Weights of a small GPT-style language model, trained from scratch on English Wikipedia: tied embeddings, 10289 steps.
MLP neurons of a small language model. Each row is named by its layer, matrix (up: input weights) and neuron, and shows model dimensions 549-644. Each number is 128 + 32 x the weight over its row's rms, rounded and kept within 0 to 255. Numbers have three digits each.
A block is one neuron, or neurons of one layer that tend to fire together. Before each block is what it responds to, as a language model described it from the Wikipedia text at the highest values.

Responds to: Preposition "on"
L3.up119:168082133221096152166099153112182125144171151122127175160100157168135109133114159146135118121116102137117138139161130158123081138114129110057108165085125028075093125144168124191159095140132190142059144101093077100111130151106113114154104106121141147156193088169130107174075114136195121089
L3.up522:136110144108126166096116159101144117111104118128170175142137115107173109048073157165086114159065148093119072145136130109099210149160183145138134106135119056119090152176109129095166117171131152145133171120152151129082123066122209156103082053094163120145166063128144124060098123110112109089
L3.up1361:155114127162082174155128197105139140088182062150123112084108120136150132101125130105130056111139155116089076099166092194092104158066136161168138155179129170174095073132140160149127106168122108152095191148164128126140150121142156091131138151118125100163150088066097074066142080093115122087
L3.up1501:131098076160124107115094131119112155147181153102174131098152192179079129141135152178096143115107132097148128143095115146147042107150126210128130128076067074142108114132116109213151149177106140192046109122151135092125151073159088148128112140143124133159238035157131030116119095120120132130

Responds to: Prepositions before named entities
L5.up47:111134124198159087120135179119161149184177128141123126139168252115127118121133135191108129082150151180149102118139111095141117158103177169129134144134170159101118113138079159151183149182156150153081118122178131185095141133123114140117144134142197116122083093109185111124125120093146146130
L5.up199:166172172096060101138171143048119113108123115118119129079194118076100177078147128154128108083122128164129132135124134124129202096192154102116160190148130183137106206114072122110121146158158145135083104109123145128121151133173115115074116182109203152160093112103091158163127067105157160115
L5.up378:166118150172049138099124129114108183115162193115094176083138180072100129163135103173132171110085190177198127057116095177127160123096146152116109181139135123139116090117150141078078113132162130116063132141203180109090141092169143158109093175173124127080135109161065136122173083096180131145
L5.up485:126120182153087121156146089070175107150086139088082118170103139068152138106109129158086155073129089169155134091129089085182128115126126120137194152117134181155095125150166152121084155126136087089126130115151146101141142085142135084184099162181147124117121123141160153094144128151094155136
L5.up516:152143141135122184131090176155126130119114158108133122152085074144126077091118122180039139125117073216083143158074120093156179138131125112142135069071100127173116135152122123093177175121112100050118110126106092163191140099111108136111109188161155119142149041090140156127115113082107133134
L5.up699:150083097133143143159138108126080195174154148119158209152115134072095162138137088112107154157073095163077078083139140071112192128089127143094161096157074077119119080084115125080117083093184137091111143157132137078103138134106198160161135087148155180158110123154175123090110149151192071109
L5.up941:187124115121091125095111110116144145128105194103149126175145150097124118128085158204133119078111116168139110111124066083171197126131136119165110188134130172109092107158125136128176127164151149112078121112137084174121148152106147092161149114120175159168111085116155090129169083087164128113
L5.up1625:231089132092053138152140148162159119126124113121169205106130129079110124084101090196121131139109117156144159128103121100143144130111139141132116126098076122082075077160147087129149098152123153094114141110112147110076064108050108109141142129068119101175160084111170161126152125105083125108

Responds to: Second piece of split words
L5.up414:165123156084161118085201110100123082095175102137113148178128144087111092070112228088171221162132084078102171210162191112152136165111098101121111106111115083094102133166125193139154130160105111201127178097144136125088124113043101110154064123157196217143213109098099118090089119177106140104
L5.up502:176089120105088176142150167078112087101106114155188139115192150138148158103102206098152175137130108166136099135123168142101165078105138111130201133158057133139097109124099222105183106078129098123143155096179081129106162102181189080118170119155134142144135092150136099052131112108179174127
L5.up876:095145119114087080126109116125099100122171116117148102099105091178167120112133174150159114139111099116115126155119115093191164099111176149179118100118132133158156165130174197108157104120138148086121173129170142137104126044122145066124152134082163131151164122162089151101113120103119170085
L5.up1351:147098107077147126118169105144104102091167177131156127119128131100128149096135116102097160157093143129153056106166157043097114106127088134134155105134148102167126089077098124094133114095212108133155132088135123166171099146151123119172126111119127190093182119076102130148120136103118174089
L5.up1644:161079110098083102094067145129102147145142157161136123057121097191159130071103091183136205110081097123125155090104094086157118166046161089164107108161101168182152159120103113067130162169122089117071192115114127104098110158115091058165131143111123105156105118084108109135148092105097132096
L5.up1746:153133179109179112143180139128156126069200148084092197123088140173144102075157141131133128107108110104099051109084177095149107081150095158111148148087111094177089079114128109083107159110157194106160096154083206156074091118094127092144147139190194166137097171141155163134092114170124116128
L5.up2084:109118180167091137118138091135090148192092109115131105106166110121141136074092141106084094148118111080125080143178125073146125146062126078156147100082152131097107101131110196094083096192137083148141168180188155116070120122141178107109104183148103165145113134127091114093140084175081169123
L5.up2100:154192070095151025124112141151125150115130123102147180130079130139100096180100106137160114118120105131145157145112098117115122192107178119108145108109103112117149144161094145139093091078120073110114147085095095129161084163085105138072135132096136140098113116088093130140123126097129130152

Responds to: N-letter word pieces
L2.up1187:126124131169147155128137132161195128141197133129087162126161117117104092142081107145142145087107111148164067070128143054153113092163099119127136186145130073079146180118122182143164088168148098115105204135163114107143169085146089089089092097166121114124064068130171170129130134169138183147
L2.up2086:163097179210081153151145090099092099205131115125124192123162165091123187072199136232107104087070118123167124144135080097111150116186159131124168175127120089078089144139112161147118164147130239109090174117160145141139140059159121029125140194158142121162102106071130112150141096162126161122

Responds to: "bre" word piece
L2.up432:144120105144084116152076136083129127113144102157112111140149154110147090068137136130125139065104118146119146140152138099098165071130134141160196115113099123079121094114133118133174107112124095071104160123163111158118070109142138110145080101103061104142147170158153063149091120142146138165
L2.up1538:137097086165138101103174119104110137124168085145088112115098079160128122116087159164090183153148152104135148099207193139115126158105125193143158136125170181164131117106110118099101100198128205139151111091161119083195057097187165074094099115128128122105109180145142164168073125106124137085

Responds to: Word-initial verb pieces
L5.up426:123126172194107145135120129159141147067108130060121158101185132100185150121198161167132127137116134075112117154142141140139118072125187100095114104128093130155104131118175081193128114109164120111147097136137141163110134132144145116136136157129137198167192102084100155122114146180116151110
L5.up448:158142134142151120133166108100140103172088135143117129178141132148102155136086144174107184114141111120129119115148166071137141079190132153158106127068116204139124125155135170114073096151157189120108154085168103139132099165098095104113137128096128142183074125201122191102161101153112134108
L5.up873:141111084139136088166136146171069105134160120164145126105143140096086143154076132160210221156130110090167132072068102137176208077134153117098179131159104146122129143119111160119159102171140118122140166199143139151110112117121130119153116121104145149153129180123226173130131091093108135150
L5.up1058:162122147171110178170059127112142162122161178142094149132165117116183140125132132133194132103063069155125109107125097071148089117099129139135110137125156112136114135178089139122118144112091141102107167087118137066087143187153100100110134181124148124122130113131118055094192140096094157132
L5.up1188:128132149145167099079141105147128134142102157063066181141094128127127129122161145179183182107068112149150126129197082098061097090129178096134125168143112135120139092100134166110140098093130108102134164162109099161097101127125120147134119095159111156111121093102139107098160129134103187188
L5.up1387:084128209154123115065124138127195136104105137152150102146143144106154106132187150128127166128134193143131108165186131127127216132141134110120130169135110115172098186168103145114129053107130149147144104110128168133131130042159085085120075086113125122075156121159145111112137108127134144123
L5.up1727:161113130034149135097107119131142155122119154111146155132145090072196200123095119156175206134116123094065095135120167110144149084136117172178110122096083135146119096135148173057138101073139105090152137071132128134141133046149152103150084108118135235113143175104134147106087174138174175165
L5.up2010:167129147136125163042145142100130178124094157126146116172123169149196180129141180130063154089129082088105033115142137128162162109140134150148137040121122094104118112131124149123114091147143153122123137099112078126100108139120105081150120153220124187142075110148188110134084108128104110125

Responds to: "On" token and fragments
L2.up907:138223131148142193138123132173146120140106112139129199129105123148080172115124126077133109145113065100063105154130091143155140152141066118193143141156136075177089084167178144144153120144172176144021110140107175165145155061073115139134054187145154156147126126151182153138183152095086174046
L2.up1258:154172085086121101125122173153174107088189102182156149123106120149095110083152118125143153106128124098114092199143168137184133124144211176090110113050215155091136094160125226058160116167110173103124085135133125137060092206157099102141128141127110178139120076135133080124139112150156120149

Responds to: Preposition "at" and split word-starts
L5.up86:113112148166123098084073151150110147091197096126136098154139173037160138138166147150112122109091128158079102081187147158090102081145100057106155111116077158132113166139126123147131114111144159144126152129161066170105091127093119123120119156106145109130166090111080091111139142163127131111
L5.up1196:158107147133091157117147127108073084152133133146149128087120095130139147107139132147164096184088066166157082161160121130178151128171137143180138135126052160108114143122176160120130077139174153175113161170157110121111133142064162052140142089101134115133134168111077077091131112132157211101
L5.up1204:158148156124111093139126146139144122150118168192149197143108173136132099115162159161146132163141115151090077101168125149139120138138169140091170135116113158197130093104109151160116177146145155129100179114128157122063108023067143065160098167148173139116113129148108146078150128116114204088
L5.up1252:140122145134153192089168177097155143093165154137122154151124183123083137145156180128057197136084133125139118139159132122142207113145112112169141106076126157143166189132096162097148173138093145130105101118074121104110139124155111147162153183209124130164098199099204154090156090159132130117
L5.up1451:117103203097106139095137173159189168103139106114136112124104088134146115133148106107106124137076137114076135109185147129129055149083131174071116166098042154166115155089105174174116156184122119160103158182077159196140148047143124070118040133081140137133184154126149136148092112158117153077
L5.up1818:091053085149164159089139170100128133172197120103128053100147156130126146121150237191110132070113123121118144109135132159171140127131127107118132103139132151086131133140144121147151205143122151085146124150127131097155107139122125145094111156117092102155171152093107125169121057125110057089
L5.up1986:100055119155105114096124141076130117185148117105167096124086124109147103098096196171076125075146112204138193065174108184104118106122154135099124060106116165135139173140120157191099115127164133100073163138131112092183068084135147119152157141184154153108166174180158115138116137152132120069
L5.up1990:093115121128050093158154106067125097186121109160104146140125132171135123109104134140108120097108137128100114103129120120132138094139087226179141150156113126143120147170118087166147124102146106154104193218123124151134127118125118060140118126122129060116087083108157180063138144134116150106

Responds to: Speech and reporting verbs
L3.up474:120165123152155201107112180075176129156162126130166166127153133110156153182098142138177133104091127133096057139073108122148126106148190143124141131167115109194156151130156132176158156114111079164069143113147120092080133090078164118059169127080174157067184156143125115153176094212136139164
L3.up1004:171135148147091110122083132108087132101119130134130139114114126117156130156127131124176107108099102099089080119145133124147114074163152139131112147189169176101150139126103161166140138135141116162152170178122145087115107170073123092106093202132125114144114087108113140104149092115092127100
L3.up1566:160080099143176114137083123133122114126206130148102096099162089068189178177083120145134155163126136130137110126141094076121109144102108100212148146053144123127135110117135170122107124164087120099120193124140141086129150143169124060135159092124128157170121117114119074162157132199120138138
L3.up1801:107189082150147128103156110155129127115162084045087139096135099098151135129159116125102151156132152083166186151106144130125112075151131147147135152101129052139105100143147187140122156162118143147041158102123133064081129106126127134091080188116137122099113127190062104116162201148159197134

Responds to: Digit zero in tables
L2.up1030:182190102103180095081126158108114105084136090231087142114189136166146110111139161141102166091022124168142113139102053129183139170085117149164166159134081147096094104092160122114110065147144134135096117146112159112077099141178165093123077044114134143124088119103173098058174089100187154165
L2.up1707:195160161109161151086117136107112130093094128137121117122176119120153118170210166103097094144051207125106148118107120152168151149119171140178198152178151129089095206113159122177071091125160112110111154096069147152104104131124161123125130166102093062153092085064145150140129083148072149081

Responds to: Mid-word name fragments
L3.up618:175089125114150070107176178112165082148094108186075113041125128118137166164094162183157164080164111139135138189151097123114103142099121157119156070118142145156147166095106104138167150166157125117043166128107176123135160086135098081122144170135119174131135147086145077086134099127128155102
L3.up1320:126147161100139149103143113124137120181148050112116129122128154100154161155139148153124127136123074098102106160111141137151098102087109121131128110146125088142157112100187165195173145143157096174082093092097154171113134101138150077147148161094118088158091081146159044140100114145097154135
L3.up1595:192141116077183131112130105217138089044107110095106166095130071123102112140169150156150177088120183063099166120094147077109105144118136146169141137171131110093120159123163159156169145132129127110096177067116105116155130069120173124136127133134143184096129081087136100130091117105122151121
L3.up2110:127119193089136119111125069093087119076140152130102146104169124140131067090152165132146104133101188086137172136125142126145162159091175089147188103136115166129138144095203142137140091116164116143142111124151120158153089111140118101120162154134138166155121106134119187096128093136122138112

Responds to: Prepositions and modals
L3.up56:097065164162123120059160097110158176098096140106139189148120190087224148111125130171081169143132115132120122095123104123091104132187147117195137126134119147077122130109145151140190108181151173123109140068164124123115125155162073122083102143170158150129116118135111018112157069109165172101
L3.up301:154141082168103147143137118099173079134171122161093165086153121176148145091118180142138152068088156092065120156119172166090133147133092142162141110060088132110126069178133104095149093157146132107101112112141166152100121136097103104114132133140177120096157106132167190079157066190164167132
L3.up1055:182142130162125083095122137188152135104117128176164209122085186094143121061172131102123162163117139123135166089125144110146096122117166097170129193126171170143105112114087104134211137126096186170087105132136137144082106134124061149112070166147238169130137077134120068143110122082143126070
L3.up1561:093132108161141126110125216152113147134201152122098157098132134127193134151180155102153122139068134121121170169130155088136094156089070107133090168141108135154094145146170118148143111135147205109129092181116102176096162168175150093105105105106154139164086084100139149101097071091105188138